Weights of a small transformer language model.
Size: 14 layers, width 192, 2 heads of 96, MLP 960 GELU, vocabulary 4096, 8.21M parameters.
Architecture: LayerNorm before each block, learned positions, no biases in attention or MLP, tied embeddings.
MLP neurons of a small language model. Each row is named by its layer, matrix (up: input weights) and neuron, and shows model dimensions 0-95. Each number is 128 + 24 x the weight over its row's rms, rounded and kept within 0 to 255.
A block is one neuron, or neurons of one layer that tend to fire together. After each block is what it responds to, as a language model described it from the Wikipedia text at the highest values.

L7.up51 [159 119 111 145 165 123 124 160 134 140 144  77 155 124 145 147 133 156 105 151 134 124 132 124  91 129 146 138 132 137 122 118  97 112 130 150 127  58 124 142  64 139 107 122  83 126 137 146  80 151 108 151 110 192  87 129 127 172 123 127 122  93 134 122 121 140 151 146 134 149 111 118  94 139 136  88 149 113 133 118 133 135  86  75 103 108 142 154 162  80 148 125 127 157 147 166]
L7.up266 [130 132  89 110 137 193 115 159 109 143 159 143 174 115 124 161 127 119 172 132  94 161  93  88 116 138 120 120 138 101  61 122 138 118 118 109 144  78 160 142 102 151 120 142 112 131 159 147  98 131  97 132 154 153 142  88 132 101 153 127 121 143 129  93  94  94 161 113 118 142 105 116 119 111 107 109 107 123 119 115 134 114  97 115 119 133 145 136  88 113 133 106  88 156 116 144]
L7.up368 [125 145 165 130 114  92 117 150 112 146 113 130 130  86 124 131 159 144 125  95 125 116  71 121  86 110 107 116 149 142 152 125 126 135  75 158 140 120 172 124 142 170 131 121 134 121  78  91 134 113 147 141 167 134 160 119 152 106  84 102 116 150 161 173 122 126 138 165 102 154 172 110  97 133 138 131 114 152 145 124 120 100 125 120 144 156 109 125 111  49  77 127 135 112 118 120]
L7.up373 [149 130 135 130 133 101 108  98 123 105 141 154 108 154 116 105 119 164  99 151 158 118 111 105 148 100 144 116 126 139 153 159  80 123 119 132 124 114 117 153 126 183 149 115 104 149 125 160 109  92 100 115 123 125 140 151 121 162 160 181 119 124 140 123 100 139 142 105 103 141 155 133  70 116 124 162 122 130 151 118 118 116  79  82 121 115  91 140 155  89  87 121 166 143 131 130]
L7.up474 [152 130 101 124 138 106  89 168 133 136 127 121 123 147  93  79 134 164 110 118  80 139 136 126 105  88 106 116 119 106 131 162 145 105 132 117 104 153 180 103 179 113 126 145 130  71 109 114 150 130  93 135 142 128 155 129 144  71 136 103 108 120 150  96 148 119 110  93 150 133 145 139 102  92 128 181 126 103 125 158 136 109 125 101 100 163 127 104 128 127 144 169 102 147 164 113]
L7.up642 [168  92 135 161 163 139  96 102 150 143 182 174 127 142  88 146 103 135  73 149 141 111  64 159 105 127 126 141 133 153 151 134 133 131 120  77 163  87 152 132 118 166 126 119 105 138 130 115 141 145 112 121  85 139 119 136 110 102 131 145 138 106 129 152 130 137 112  94 134 167 161 113 122 134 115 144 152 158 140 113 138 166  84 142 147 116 119 128 148 144 157  93 142 151 107  99]
L7.up769 [187 154 163 126 145 164 107 147 136 146 142  90  97 109 139 144 149 139 138 155 113 145 153  98 122 159 133 119 158 157 152 141  89 121 130 136 105 100 145 139 149 148 157 117  77 108 143 114  77 153  93 136 125 143 117 110 136 132 130 101 110 113 152 113  76 132 143 133 124 108 139 117  89 115 143  98 145 133 128 115 141 108 134  97 133 111 126 108 104 143 135 135 128 130 153 139]
L7.up802 [106 139 131 120 120 118  87 171 122 147 129 110 135 103 125 114 149 123 115 141 152 186  99 125 131 119 125 132 129 113 155 152 113 112 125 126 171 108 115 159 113 121 154 108 130 130 162 137  71 122 152 169 130 131 101  91 148 112 150 123 117 176 199 131 122 112 134 116 114 157 162 117 106 120 153 126 125 139 175  44 111 102  86 108  74 122 151 151 122 110 152 131 141 117 126 122]
Description: Tokens at or just after the start of a direct quotation in Wikipedia prose, such as the opening quote mark or early words like that, a, to.

L11.up11 [137 144  62  99 145 122 182 143 114  95 115 141  96 126 131 129 152 127  97 119  81 149 136 146 130 172 168 158 136 143 152 167  75 117 166 112 129 107 131 146 129 111 140 127 135 112 150 107 122 104 129 103 131 116  95 166 114 130  89 124 140 108 163  88 132 136 102 158 134 153 129  79 152 122 128 120 184 103 155 134 120 152 167 163 140 129 129 150 141 122 103  99 113 162 140  79]
L11.up333 [137 114 129 113 124 112 143 147 105 140 147 181 126 132 134 132 114 109  81 165 111 109 203 171 138 138 116  73 132 154 159 120 108 139  73 129 193 118 114 121 135 137 153 140 139 129 137  87 112 103 109 114 109 122 114 136 102 143  97 128 135 142 101 155  70 137 108 141 124 145  99 115 121 112  84 115 146 154 136 147 156 121 153 126 185  89 105  94 154 105 100 142 157 139 127 139]
L11.up453 [119 117 133 163 142 133 150 166 106  62  87 125 168 109 192 134  60 134 119 126  98 116 127 182 122 137 145 137 100 119 130 107 138 136 146 120 159 139 147  76 126 123 138 159  74 155 129 109 110 125 114 155  93  94  67 143 104 148 183 144 119 101 157 141 136 145 105 142  97  94 134 125 126 145 133 108 138 111 127 128 151 117 146 126 120 155 132 125 120 115 133 155 165 162 127 133]
L11.up568 [155 111 104 179 126 108  87 124 165  74 100 141 132 138 120  99 102  94 145 123 126 179 153  89 143 167 141 117 134 125 142 108 106 147 138 112 170 141 113  75 100 160 167 125 189 139 148 115 135  85 125 143 135 106  77 124 144 117 131 128 117 151 126 154 156 171 131 115 120 100 130 163 142 136 145 135 135 138  90  99 108 149 132 129 154 100 136 132 109 131 136 152 110 135 113  92]
L11.up628 [124 131  94 137 120 100 137 119 131 106  83 106 138 130 151 111 148 134 143 151 113 152 138 119  98 138 141 148  95 120 164  87 116 136 139 125 130 106 168 150 127 147 112 130 164 114 191 142 104 123 130 115 112 169 103 110 168 109 127 162 139 127 127 122 157 119 130 155  86 134 128 115 101  94 120 181 162 153 121  82 142 151 153 124 165 114 110  97 157 114 149 135 171 142 133 108]
L11.up676 [126 141 115 168 155 147 145 146 113 117 129 179 167 124 131 101 102 116 119 119 143 188 117 121 146 145 125  90 137 160 158 100 128 147 157 149 169 164 121 133 117 136 117 136  99 166 124 118 141 142 130 124 160 107 108 102 142 121  86 103 115 139 148 158 132 149  98 141 111 170 112 118 143 113 123 121 160 172 128 106 128 114 123 128 143 122 121 134 130 110 125 111 121 124 109 116]
L11.up700 [118 118 144 150 109 100 160 125 167 157 114 165  80 138 128 103 108 119 115 105 107 131  97 114 110 135 118 159 150  87 162 128 110 144 140 158 138 145 137 156 168 122 158  95 145 100 133  86 138 103 113  84 156 105 127 123 156 140  94 181 115 153 121 134 154 106  90 135 141 130 154 140 155  81 142 137 126 111 132 143 118  99 108 117 109 125 130 134 105 132 147 157 108 111 129  85]
L11.up804 [122 131 113 118 136  63 151 161  87 134 164 130 101 142 156 130 125 107 138 132 133 151 111 128 138 170 138 112 103  95 127 155 105 143 168  76  94 144 146 126 111 120 124 125 150 122 142 127  98 153 167 101 134 133 163 137 158 152 145 124 162 146 108 107 152 111 118 106 143 104 120 119 123  91 140 153 136 161 162  78  78  94 163 152 149 143 115 164  85 132 146 122  81  92  84 131]
Description: Pipe characters separating cells in Wikipedia tables, mostly right after a number in sports standings and stats rows, e.g. wins | draws.

L7.up152 [137 139 173 179 162 127  97 110 128 144 134 116 121 178 110 127 140 171  88  95 133 140 146 127 126 145 155  68 161 144 137  83 121 110 153 116 150 137 177 102 115 166 125 133 107 106 113  92 125 100 114 150 128 127 155 122 121 135  94  86 125 122 126 106 193 122  82 135 111 118 175 124 148 118 137 108  88 148 161  72 123 144 151 146 179 124 130 154 136 151 137 162 132 135 137 144]
L7.up176 [150  91 158 134 119 159 149 146  95 105 136 142 146 116 135 102 146 146 119 139 129  94 155  93 149 103  89 198 153 102 158 133  68 165 145 123 152 151 144  82 141 107  76 115 147 123 158 115 131 125 155 128 108 116 126 111  88 122 115 150 118 121 135 102 158  89 136 170 138 147 132  89 163 111 127  82 136 170 129 133 122 131  88 112 152 118 116 143 125 110 128 149 194 147 133 164]
L7.up355 [ 93  71 125 132 103 128 142 161 103 130  95 117 126 135 113 123 109 132 131 103 118 126 140  96 155 131 114 128 159 175 163 133 133 120 133 125 121 146 116  96 130 126  92 127 156 141 106 129 115 102 166 145  73 157 147 127  69 115 132 140 170 119 157 121 129 147 138  95 155 108 155 157 136 137 124 111 142 110 153 130 144 119  74 119 103 116 135 108  95  95 152 126 127 123 150 160]
L7.up487 [110 149 125 184 112 133 131 144 124  82 173  93 123 131 138 134 142 137 103 100 147 131 134  91 148 123 139 146 150 125 123 135  93 109 109 149 151 153 149 150 137 103 148 102 146  99 129 138 146 155 123 106 153 133  90 124 116  95 157 140 114 155 157 138  94 157 108 110 160 140 126  76 124 133 160  88 103  90 184 102 122 143 131  98 126 140 131 115 149 108 147 165 134 154 119 108]
L7.up519 [157 141 165 136 156 117 168 122 110 102 129 115 108 138 102 135 103  99 138 140 135 133 158 108 110 130 115 127 173 156 116 128 154 123 151 137 146 129 114 114 145 135  98 124 135 145 135 142 156 114 178 130  91 138 131 101  94 101 143 113 113 111 133 136  91 124 101 148 106 126 123 141 154 136 138 103 134 104 166 150 128 211 165 128 115 124 144 121 169 152  67 167 130 161 118 118]
L7.up645 [ 73  98 135 131 101 117 127 134 122  97 129 118 112 131 128 150 110  98  78 135 122 130 145 118 137 106 173 160 151 143 165 120  62 114 139 107 157 109 180 125  83  82 117 175 129 101 111 102 137 124 169 149 117 102 115 137 113 145 124 119 119 160 165 118 112  90 144  89 134  89  99 133 117 128 131  90 152 151  98 129 134 102 136 139  67 139 137 126  84  93  92 142 142 113 151 181]
L7.up683 [150 121 144 133 128  95 132 131  69 102 133 111 105 112 117 149 116  84 102 153  95 101 100 136 123 180 100 156 129 115 116 163  81 106 165 134 123 160 147 139  93 126  98 143 119 138 119 123 137 154 157 131 152 130 103  81 100 136 108 133  97  96 163  89 172 129 108 145 151 123 135 181 101  98 138 103 137 160  87 112 155 146 184 130 119 101 129 139 102 105 139 151 134 114 103 116]
L7.up817 [104 142  96 144 128 124 126 131 146 143 125 161 110 130  93 100 159 114 128  86  83  98 128 113 140 139 124 107 145 119 112 147 197 139  92 127 131 191 103 114 114 115 120 136 126 161 131 156 129 105 197 110 136 150 108 120 105 157  96 126 184 111 126 125 102 100 101 169 116 164 133 134 107 135 172 147 141 106 185 132 102 138 120 135  82 141 125 155 143  62 136 145 127 110 151  98]
Description: The early digits of a four-digit year that follows a month and day, as in 17 February 1846, April 12, 2020, and March 13, 1610.

L5.up828 [113 129 172 100 113 159 116 120 102 103  75 116 152 140 121 152 168 128 125 173 115  90  90  86 107 107 131  94 100 115 165 162 118 134 123 157 171 160 143  83 117 119 103 126  79 109 114 147  80 125 151 128 140 117  97 137  91 115 115 117 145 132 140 135 121  95 194 116 121 140 123 136 114 146 178  97 133 177 159 103 125 143 107 143 163 137 101 123 138 117 132 127 148 114 138 158]
Description: First digit of a multi-digit number after a space or parenthesis, mostly 1 or 2 starting years, scores, counts, e.g. 1984, 2014, 103–92.

L7.up289 [131 135 112 123 140 111 160 136 147 147 143 164 123  94  91 119 145 161 155 118 139 132  95 115 146 117 109 112 110 109 109 164 118 109 117 128  79 146 122 122 116 152  82 117  92 130 159 138 105  80 156 167 111 116 170 172  98 124 116 164 186 135 151 152 130 115 135 132 101 145 119 138 102 130 100 133 150  80 119 133 186 142 109 118 187 137 120 137 126 128 110 150 108 164  91 165]
L7.up332 [171 102 106 137 146 123 119 101 115 117  81 166 107 124  90 103 149 131 124 124 128  96 108 141 118 167 160 149 109 137 123 152 134 113  99 155 125 112 151 133 155 139  93 128 135 128 105 106  85 136 134 158 105 153 137 132 136 150  85 101 167 119 129 137 134  92 176 117  84 113 177 185 145 171 163 114  85 122 135 120 100 158 115 117 172 122 124 139 159 115 127 103 112 142 139  89]
L7.up501 [141 130  89 137 145 128  92  97 135 129 104 184 126  97  94 109 136 138 161 196 154 122 108 113 154 140 133 162 135 133 130 167  98  88 129 169 133 115  92 110  91 107  71 125 143 109 154 111 132 156 127 138 148 137 127 138 115 152 129 142 110 153 112 141 114 135 179 145 111 176 112 182 110 125 108 149  88 138 139 131 153 141  96 119 131 176 107 119 118 164 132 101 155 108 112 151]
L7.up591 [124  92 128 128 125 123 154 133 122 163 120 165 177 111 132 132 112 169 126 112 145 139 147 147 104 171 124 116 143 123 118 150 133 130 125 132 138 171  94 150 135  81 121 142 146  93 106 177  96 142  97 136 106 139 157 107 118 138 114 151 118  34 169 139  94 149 131 140 103 122 110 139 121 111 101 142 171  87 145 122 178 108 106 124 142 127  90 127 156 128 128 132 145 109 115  99]
L7.up620 [ 90 162 105 150 105 137 101 126 159 125 144 111 102 163 149 126 119 134 138 124 137 113 151 126 168 164 114 131 162 102 126 148 118 143 138 129 150 136 151 121 116 102 125 139 105 123 125 130  68 117 155 143 150 162 101 120 137 136 145 100 131 107 158 169 115 147 142 149  79 163 172 122 116 108 129 107  95 107 129 138 187 150  90 147 151 139 124 125 125 160 123 129 138 178 110 122]
L7.up708 [142 133  88 138 163 118 144 142 184  96 110 123 129  95  84 151  71 139 145 121 104 142 129 130 122 133 121  94 133 149  98 166 155 123 129 173  99 137 144 135 130 143 106 100 147 155 152 171  93 142  98 147 135 116 135 131 110 155 114 121 122 133 121 119 143 127 120 110  97 177 114 149  97 126 103 129 140 164 144 107 129 118 159 153 135 152 177 113 117 122 135 138 117 106 125  64]
L7.up773 [125 120 113 131 103 121 127 136 163 114 105 166  71 148  94 118 121 167 144 107 154  98 122 106 131 146 123 126 150 143 114 143 165 190 114 119 126 166  98 112 119 171 156  67 130 124 149 100 151  77 137 140 138 153 154 141 119 123 128 141  99 145 130 149 144 146 132 170 149 140 114 132 140  98 174  96  90 134 113 155 155 124 159 133 135 158 162 127 179 172 147  95 111  97 129 112]
L7.up776 [138 191 143 149 157 133 106  95 140 150 149 125 126 110  60 125 142 194  90 175 143 109 101  83 108 147 131  76 118  87 109 145 120 130 116 131 156 160 133 137 154  95 171 141 131  68 123 114 109 148 127 131 115 134 181 143 107 132  86 154 133 122 128  78 111 158 102 113 104 108 133 112 106 128 147 134 105 142 158 133 142 149 126 140 102 130 134 142 153 132 123 126 110 138 127 104]
Description: Word pieces right after a word split into a lone first letter, e.g. O-ct-ober, h-us-band, A-pr-il, o-p-inion, in names and ordinary words.

L11.up50 [132 133 212  97 130 115 159  97 138 123 116 143 157 121 119  89 132 132 149 126  89  93 123 143 101 137 111 181 101 181 146 147 112 110 134 154 110 143 144 119 134 143 143 125 108 125 138 100 131 137 100 104 115 150 143 115 133 129 145 109 136 149 170  91 143 120 157 143 160 123 124 121 102 114 108 159 108  92 123 142 102 120 141 132 119 110 116 116 176 138 173  92 103  66 120 127]
L11.up137 [139  93 185 137 130 119 151 133 177 114  97 153 146 149 128 181 107 129 128 126 111 142 123 125 132  71 117 144 148 112 117 150 124 146 143 116 124 121  87 108 136 148 153 117 149 109 115 116 147 114  99 127 111  76 110 148 128 110 100  87  95 122 126 115 149  82  95 124 108 140 122 118 108 154 137 140 126 116 153  86 142 153  78 154 145 148 122 129 117 158 119 151 139 112 179 110]
L11.up342 [ 83 110 137 155 160 125 130 128  81 100  92 141 105 158 156 142 130  95 123 137 166 103 138 116 117 125 129 106 122  91 119 164 113 141 108 145 152  79 147 133 159 131 161 166  67  90 129 146 142  99  70 136 121 129 106 150 155 155 163 102 130 140 160 132 103 132  72 131  88 163 145 150 133  92 146 158 153 104 127 106 172 126 114  88 161  91  76 103 139 130 122 134 145  94  97 135]
L11.up466 [113 115 127 111 167  80 146 122 164  95 120 171 163 160 143 127 155 132 140 158 117 112 131 138 154 126 116 141 137 139 101 113  90 101 142 130 104 115 125 136 142 110 172  85  96 106 113 102 118 155 147 135 185  80 112 123 128 126 135 138 145  79 118 122 115 137 139 135 114 122 163 132 113 125 154 186 145  76 123 112 127 139 137  88 126 140 146 157 123 152 146 137 126 103 152 119]
L11.up725 [158 126 136 100 135  98 126 134 148  95 110 135 133 109 110 123 103 101 105 187 156 130 102 119 127  97 123 102  89  93 108 144 102 117 122 133 121 144 136 171 103 114 140 110 109 120 158  94 102 145 122 130 109 121 162 101 133 197 145 149 123 137 118 152 127  99 112 128 173 115 116 164  44 180  91 152 139 135 181 151 122  85 127 158 161 125 155 130 120 135 105 120 141 127 134 140]
L11.up791 [108 134  99 126 122 116 150 177 115 111 133 146 172 183 132 153 145 136 112 144 137 144  93 138 125 148 120 122  89 126 143 109  88 161 159 145 144 135 103 141  89 178 118  87 117 116 155 122 115  93 151 158 124  70 113 109 147 143 102 118 130 127 137 149 137 127 139 154 131 126 155 102 109 103 116 118  53 136 162 136 115 122 113 150 153 124 151 146 148 173 152  77 159  62 182 150]
L11.up898 [135 148 149 157 174  52 156 104 128 119 149 147 131 120 159  74 104  98 146 147 148 117  85 122 101  80 168 128 129 127 104 172 122 124 148 178 126  89 165 116 117 102 102  77 145 143 151 144 136  75 131 149 113 123 125  93 110  90 117 108 143 151 118 112 152 123 143 155 101 176  83 144 121 119 125 130 122 143 132 116 116  98 115  97 153 108 159 152 158 128 128 151 165 124 116 151]
L11.up935 [135 112 150  92 134  92 128 117  91  86 164 142 165 180 145 120 106 156 116 106 143 122 136 117  97 107 115 122  84 140 151 144 122 118 162 150 161 139 118 117 127 115 120 145 119 105  76 139  77 131 133 139 139 135 111 140 167 120 106 111 154 145 137 123 113 123  75 123 138 149 110 127 121  66 130 132 125 107  98 166 137 101 125 114 165 139 140 133 109  76 122 105 170 121 110 122]
Description: Fires on " an" as the indefinite article or the opening piece of a split word (analysis, vacancy, panelist), plus other word-opening fragments.

L11.up23 [ 98  80 105 111 137  99 115 145 133 105 115 129 147 119 159 129  76 140  85 162 127  95 154  99 116 111 108 158 112 122 161 121  95 104 116 147 117 134 130 155 163  98 159 175  79 115 111 114 173 118 111 124  79 101 115 108 117 154 130 119 139 108 143 135 147 125  83  90 135 154 131 152 139 137 137 112  94 113 133 150 159 121 167 142 154 138 139 122 129 117 131 118 163 104 145 129]
L11.up161 [153  86  89 112 134 125 122 107 130 111 145 191 117 116 140 155  84 110 128 112 116 129 104 108 136 136 153 148 119 128 149 119 103 140 145 162  79 153 142 118 120 134  99 134  96 145 142 137 153 100 119 120 115 125 130 121 102 109 112 113 132  84 103  86 160 165 133 120 158 146 146 160 160 105 139 131 157 169 122 116 110 143 117 116 121 144 152 110 142 122  89 139 114  99 153  99]
L11.up170 [126  95 163 134 139 103  98 139 133  91 111 145 132  72 193 136  84  99 151 153 147 144 142  86 144 131 107 169 133 139 136 138 143 113 142 139  91 121 106 100 162  95 130 173 112 121 138  84 131 127 112 105  88 123 128  68 154  97 100  94 123 110 123 142 150 134 114 112 100 175 140 124 150 137 123 109 133 168 135  99 127 178 125 136 139 151 112 131 144 116 143 126 138 130 157 104]
L11.up394 [130 143 127 146 146 144  95 125 126 104 115 103 101  96  97 141 149 129 117 145 137  88 133 142 107 157 151 128 161 107 145 120 132 112 143 140 138 139 117 152 127 140 126 165 106 114 105 164 106 118 125 134 111 129  71 136  96 125 161 162 125 146 145 185 157 134 141 109 129 151 157  69 140 150 152 122 114 185 130 103 133  69 154 172 100 167 140 126 108 144 121 107 147 127 107 107]
L11.up442 [122 119 122 184 116 125  87  78 132 157 110 143 145 102 142 117 134 131 115 144 131 139 131 132 110 114 127 136 121 153 119 137 111 100 138 120  85 109 107 142 125 139  78 159 111 118 120 133 100 136 166 119 120 106 140 118 114 152 133 127 118 118 116 108 173 139 168 118 134 153 191 156 116 117 169 109 164 181 145 104 172 103 114 106  48 125 113 124 128 101 139 158  95 152 102  80]
L11.up590 [134 136 100 125 107  87 106 102 112 116 125 146  78 118 102 158 170 145 141 113 126 123 124 158 114 104 135 135 159 160 125 123 159 160 176 161 134 120 173 128  96 125  99 130  99 110 123 119 149 110 170 133 100  99 109 137  66 193 125 112 148 112 116 101 175 113 145 128 148 102 105 157 115 147 117 110 128 177 161 134 154 118 153 155 101 142 112 115 136 110 132  99 131 136 133 103]
L11.up654 [130 108 125  99 149  93 100 110 105 152 105 178 165 128 122 158 137  92 124 119 101 114 127 106 166 128 113 156 138 109 137 130 163 152 142 109 167 143 129 144 100 133 133 106 114 111 130 123 175 105 152 138 103 109  96 139 136 130  98 105 126 109  82 135 168 136 164  85 129 106 107 104 133 131 154 122 148 143 125 104 131  97 103 159 145 128 132  95 128 148  81 136 139 165 165 132]
L11.up681 [119 142 156 127  97 154 133  97 144 166 117 132 156 160 133 153 131  81 165 137 154 116 145  89 102 121 131 120 123 105 158 175 142 145 104 113 118 117 166 134 132 140 126 151  97 177 143 181 140 114 171  88 122 127  93 112 114 105 123 115 162 111 164 148  95 130 157 100  93  98 200 154 129 163  85 125 141 149 135 153 143 112 151 135 138 150 124 103  88 116 153 119 170 110 123 145]
Description: First digit of a four-digit year, or the space just before it, in dates, tables and career lists, e.g. 2 in 2018, 1 in 1973.

L5.up20 [168 129 148 111 155 122 125 115 166 129 114 149 104 138  99  78 140 121 141 116 129 108 128 131 125 155 163 154 118 145 115 153  90 103 140 109 131 126 122 126 148 153 140 150 149 145  81 103 153 105 112  90 135 103 143 116 151  89 141 134  85 135 133 160  95  88 147 126  90 104  73 133 106 163 145 144 139  92 140 143 117 134 137 115 129 122 141 137 150 152 144 115 148 120 159 149]
Description: The word opening a predicate after is/was/became or the, especially superlatives and ordinals (largest, last, youngest) and a/an/not.

L7.up234 [109 155 134 140 103 131 147 166 121 128 168 101 132 126  91 143 121 103 104 168 122 129 112 165  99 115 107 140 122 125 181 117  94 152 144 124 114 139 156 142 127 153 110 138 119 122 132 101 132 107 142 137 103 143 141 165 122 198 165 105  69 122 123 122 123 116 140 108 110 141  94 153 129 115 109 145 141 127 157 154 105 130  63 141 137 113 119 176 131 109 144 167 112 130 127 119]
L7.up270 [134 166 120 179 147 117 127 144 170 118 150 133 142 135 110 162  95 121 118 142 110 127 104 142 137 130 132 124  92 126 143 118 176 137 123 121 144 119 105 103 121 129 124  91 101 115 129 144 116 149 189 133 173 129 164  97 169 111 123 130 178 100 141 134 129 102 119 119 144 122 115 123 158 132 163  86  94 117 145 116 117 129 114 116 129 118 108 137 129 129 123 170 116 116 104 113]
L7.up334 [163 164  78 152 138 107 116 119 106  97 153  80  90 120 135 120 146 118 126  88 116 177 101 182 162 133 117 179 140 140 111 133 130 123 116 136 102 144 185 134 133 130 123 182 117 162 124 153  89 173 119  97 108 116 127 133 149 134 141 104 134 143 116 126 125 121 121 120  93 133 122 122 180 117 160 121 156 129 187 110 112 139 106 158 101 126 127 158 147  92 143 107 144 151 130 112]
L7.up337 [137 151 142 104 107 175 154 144 110 101 104 118 144 143 152 156 123 157 118 118 124 130 125  98 146 121 102 138 104 107 159 114 124 104 113  97 147  69 130 143 156 127 101 115 132 111 110 136 192 136 141  97 114 122 102 118 135 134 155 150 107 132 128 139 130 140 130 159 148  94 129 131 154  82 108 105 154 136 147 113 125 180 118 148 162 144 143 128  91 111  74 100 108 113 162 129]
L7.up576 [104 158 123 129 129 101 120 138 133  87 108  79 177 163 115 129 110 114 134 122 137 132  66 105 131 101 142 162 125 137 165 126 148 175 153 119 111 124 144  87 114 128 150 129 136  89 140 100 137 148  98 119 105 104 142 119 168 101 110 151 129 172 126 143 124 145 120 129 133 175 132 127 147  95 144 108  85 136 111 152  95 118 110 107 124  92 150 139 120 144 127 161 158 126 104 122]
L7.up604 [116 110 144 110 167 124 137 119 126  45 145 134 164 163 160 124 133 175 127 103 149 124 138 133 130 140 182 144 101 136 148 102 145 117 120 152 115 138 109 119 107 111 132 135 152 114  86  97  89 169 124 156 131 131 157 127 130 146 154 115 101 142 146 135 103 157 132 111 167 136  97 144 103 107 153 122 139 114  74 113 131  86 107 162 153 123 161 163 156 104 143 144  90 111 133 123]
L7.up820 [142 150 133 102 154 135 140 143  92 161 136  75 129 164  91 127 107 136 118  95 155 154 147 131 153 108 126 112 107 144 120 153 127  95 124  99 125 154 150 135  89 120 121 107 161 107 120 107 155 125 124 140 116 125 147 143 183  96 136 140 128 114 169 191  88 102 109 120 106 123 117 101 152  69 110  62 165 121 159 104 136 109 135 142 125 121  98 114  87 139 174 113 124 141 140  96]
L7.up821 [137 123 101  95  95 126 134 147 171  86 133 101 170 177 101  76  82 113 117 149 133 133 134 101 116 111 124  95 126 157 124  90 121  98 127 127 118 118 168 101 110 153 148 133 119 113 152 128 146 114 127 122 159 160  98 120 124 148 106 165 115 146 136 121 152 112 149 122  99  94 176 109 161 124  99 101 157 147 137 116 150 159 101 119 123 133 162 126 152 132 152  92  90  96  88 120]
Description: Spaces and digits between pipe or semicolon separators deep in rows of small numbers in sports statistics tables, like | 0 | 2 |; also occasional mid-word pieces in names and non-Latin text.

L5.up413 [135 122 108 119 128 125 109 145 139  95 132 144 139 139 122 123 129 126 102 153 150 172 145  90 132 160 144 114 132 147 146 152  74 142 123 146  94 101 117  98 110 152 143 114 108 118 148 155 159  86 104 129 105 117  86 104 169 121 128 124 154 112 139 108 167 143 107 136 130 149 172 104 152 145 114 152 157 148 126 156 111  98 115 119 133 119 100 112 103 151 138 158 102 106 107 137]
Description: Closing quotation marks ending quoted titles or names (e.g. "Ocean", "The Rolling Giant"), and the "(s" in table headers like Recipient(s), Producer(s).